MLP neurons of a small language model. Each row is named by its layer, matrix (down: output weights) and neuron, and shows model dimensions 16-79. Each number is 128 + 24 x the weight over its row's rms, rounded and kept within 0 to 255. A neuron's up and down rows have the sign that makes its largest values positive.
A block is one neuron, or neurons of one layer that tend to fire together. After each block is what it responds to, as a language model described it from the Wikipedia text at the highest values.

L9.down24 [155 114 131 170 145 128 121 136 129 127 146 115  97  86 132 136 117 118  91 132 130 104 120 115 139 104  89  87 139 111 123 119 138 108 112 112  84 166 126 137 177 117 155 153 125 126 141 113  93 143 132  79 135 116 156  70 130 186 137 154 129 102 165 113]
L9.down187 [125 160 121 111 177 130 109 123 147 153 183 127 115 128 119 114 129 100 151 148  99 136 128 142 126 149 149 188 111 139 120 162 155 103 114 135 125 131 145 130 136 134 141 161 162 136 104 107 128 167 143 105 120 192  83 148 149  82 111 138 125 153 150 121]
L9.down224 [108  86 139 136 141 144 171 131 138 156 154 163 143 139 129 154 152 125 151 112  97 126 104 130 146 130 141 133 140 136 113 113 102 101 113 120 191 121 103 104 165 125 155 147 127 143 145 115 156 147 131  92 126  76 147 157 122 168 121 138 170  86 113 141]
L9.down583 [149 147 171 135 115 121 140 121  86 135  94 139 114 105  92 129 115 116 107 135  89 159 125 132 154 148 110 125  92 133 152 124 133 119 108 141 103 118 100 114 133 119 152 151 145 111  92 136 122 104 111 128 106 147 136 111 137 130 107 152 122 164 127 143]
Description: Word pieces inside names, mainly the hyphen between syllables of Korean and Chinese given names (Eun-mi, Tae-ho, Hou Yu-sang), plus fragments of other foreign names and codes like I-20.

L5.down487 [158 162  86 140 104 127 105 148 121 110 126 108 130 147 111 116 139  71 103 143 130 109 138 133 123 146 146 169  99 134 144 151 117  94 128 150 154 107 149 105  86 116 138 115 102 110 125 127 125 127 168 111 131 113 141 121 130 188 131 142 142 119 152 123]
L5.down572 [ 99 116 139 106 120  92 128 152 109 106  86 100 128 148  95 146 157 127  78 165  84  75 131 139 127 112  80 102  68 127 144 123 155  86  96 125 141 135  98 118 121 130 115 138 117 151 152 161  99  83 141 120 135 153 119  87 151 147 119 112 131 166 195 166]
L5.down644 [143 133 109 165 150 128 106 127  98  78 133 132 136 181 119 131  76 103 106 131 101 108 187 124 115 169 114  98 162 131 133 146 147 121 132 138 141  97 156 147 118 100 134 120  95 132 102 108 168 192 147 154 125 144 121 144  95 154 106 136 107 111 126  88]
L5.down668 [146 111  78 153 107  96 144  90 138  88 118 119 135 119  76 133 118 150 123 153 160  89 126 123 134 138 159 119 142 148 131 112 117 159 146 137 152 120 153 140 102 125 137 144 138 108 119 130 176 144 133 154 122 142 116 173 141 149 104 147  92 184 146 135]
Description: Final pieces that complete a word, often nouns for parts of buildings or spaces (lay-out, faca-de, cab-in) or heading words (final-s, Medal-s), plus closing = and adverb -ly.

L9.down130 [149 129 155 151  90 174 138 115 112 139 114 117 174 156 134 112 121 125 112 155 106 129 157 103 169 121 119 120 126 131 106 115 123 128 171 127 141 103 130 147 142  68 130 168  87 128  86 140 144 174 117 108 145 114 147 123 163 110 114  85 136 146 116 158]
L9.down193 [108 109 112 139 123 161 102  78 136 118 104 122 126 139 142 132 103 126 135 143  96 136 109  98 103 151 136 135 125  81  89 118  87  97 129 128 133 107 140  82 150 155  99  88 161 122 103 119 154 143 128 112 153 108 161 140 115  98 129 154 177 157 141 174]
L9.down396 [146 112  90 125  85 126  93 119 172 142 123  91 133 154 128 130 135 151 135 166 126 136 147 149 156 101  93 138 124 112 120 137  86 119 180 117 121  94 139 112 133 109  81 164 122 144 143 122 134 141 118 163 135  91 114 129 130 158 153 114 157 129 106 146]
L9.down702 [141 137 148 140 123 120 128 135  81 150 117 132 133 104 126 109 125 122 103 124 125 130 134 149 107  98 115 173 118 196 155 109 169 129  84  96 122 120 167 156 220 128  94 163 141 139  68 140 149 157 170 119 122 118 125 125 141 132 119 112 102 140  92 120]
Description: Nouns or word-starts closing a noun phrase in descriptions of buildings, routes and geography (storey, hall, road, building), plus "which" or "located" after a place.

L4.down8 [107 106  96  46 135 131 141 135 190 134  96 155  98 159 108 137 144 131 140 119 125  97 111 136 122  86 105 131 137  71  87 101 165 117 106 141 137 105 104 133 136 118  94 130 113 138  87 138 144 152 167 175 121 119 129 176 134 157 126  80 111 146 128 139]
Description: Copulas and linking words after an article's subject in Wikipedia descriptions, such as is or was, of after one, a after is.

L9.down55 [147  87 128 147 139 126 126 156 103 142 181 130 145 116 127  99 136 109 130 125 112 146 107 138 106 130 137 102 142 126 165 109 128 107 177 105 111  76 137 166 144  76 113 121 112 134 148 112 121 106  99 123 158  86 152 123 133 134 130 120  99 118 153 144]
L9.down315 [ 98 101 154 103 108  95  96 159 108 127 155 134 129 128 176  96 130 104  85 132  93 151 154 137 151 121 168 111  95 136 140 155 127 165 124 107 139 149 163 133 105 124 140  94 154 117 134 111 159 148  97 178 140 166 123 159 158 140 118 173 108 132 138 122]
L9.down342 [155 141 125 121 125 152 124 133  90 156 145 157  94 102 160 130 116  95 131  79 128  85 146 113 147 144 117 109  82 112 159 131 103 137 124 137 129 115 108  96 109 144 132 139 130 109  96 119 127 136 143 119 150 137  93  98 120 112 104 155 166 110 137 114]
L9.down507 [104 144 103 110 141 101 115  95 134 127 110  82  87 125 131 166 104 124  90 133 108 116 125 132 132 118 104 112 171  52 136 153 145 127 113 117 151 114 115  95 156 122 162 112 114 119 139 133 140 106 142 114 120 153 127 123  95 123 161 104 132  78 102 147]
Description: Single letters or digits inside acronyms, units and multi-digit numbers in technical text, such as BiTEs, M.B.B.S, kDa, 576.9, 3,900.

L4.down217 [126  83 183 129 139 114 128 120 146 101 147 119 101 146 159 144 140  95 168 136 130 125 124  99 162 148 137 130 110 130 120 144 133  95  68 145 121 154 101 155 152 189 121 137 131 116 151 138 135 110  93 110 124 124 205 164 151 111 115 161 114 112 116 120]
Description: Hyphens and short syllable pieces inside compound words and names, e.g. Korean given names (Ji-hae, Do-wan), go-between, live-action, Toho-shinki.

L5.down41 [123 150 130 155 148 136 106 114 124  98 122  46 121 123 153 104 134 132 142  97  91 115 137 164 148 132 134 128  90 169 151 111 155 127 110 168 119 116 139 141 129 142 126 122 133 135 125 100 134 110 136 164 105 128  86 106 176 142 169 147  75 105 132 121]
L5.down196 [163 137 160 156 145 128  64  72 159 171 177 144 112 109  89 156 101  95 128 145 158 169 137  95 145 145 104 100 120 130 146 139 132 130 145 145 145 124 159 101 132 124 141 143 119 133  96 178 134 103 178 142 134 130 121 168 152  89 147 106 132 114 151 137]
L5.down279 [116 132 112 112 105 137 120 208 154 132 146 167 119 118 124 139 116 111 137 115 137 139  98 120 113  59 141 112 134 138 162 126 120 181 111 164 126 143 108 157 190 128 122 131 157 129 125 136  90 109 112 105 136 123 126 119 155 108 161 185 134  91 149 125]
L5.down551 [110  96 158 102 121 129 144 106 142 118 131 105 117 154 179 147 148 101 138 103 146 139 124  97 142 147 180  99 112 183 144 130 149 133 112 128 127  96 120 118 110 107 124 142 150 117 134 155 147 134 112 154 152  88 133  93 136 163 158 124  95 131 169 111]
Description: Digits and number words giving a measured or counted amount, often after "about", "over", or "than" or after a decimal point, e.g. 20 cm, 4.5 cm wide, 60% of the vote.

L4.down294 [142 128 122 163 167 179 125  87 135  97 157 121 120 119 116 100 131 168 131 131 101  87 103 105 179 165 139 147 119  95 104 155 111 109 103 125 107  98 141 151 134 122 121 157 123 101 136 133  93 144 120 139  97 144 106 138 150 118 135 131  74 108 166 166]
Description: Fires on a number (often a day before a month) or on "with"/"on" starting a phrase after a noun, as in on 2 May, born 12 December, structures with.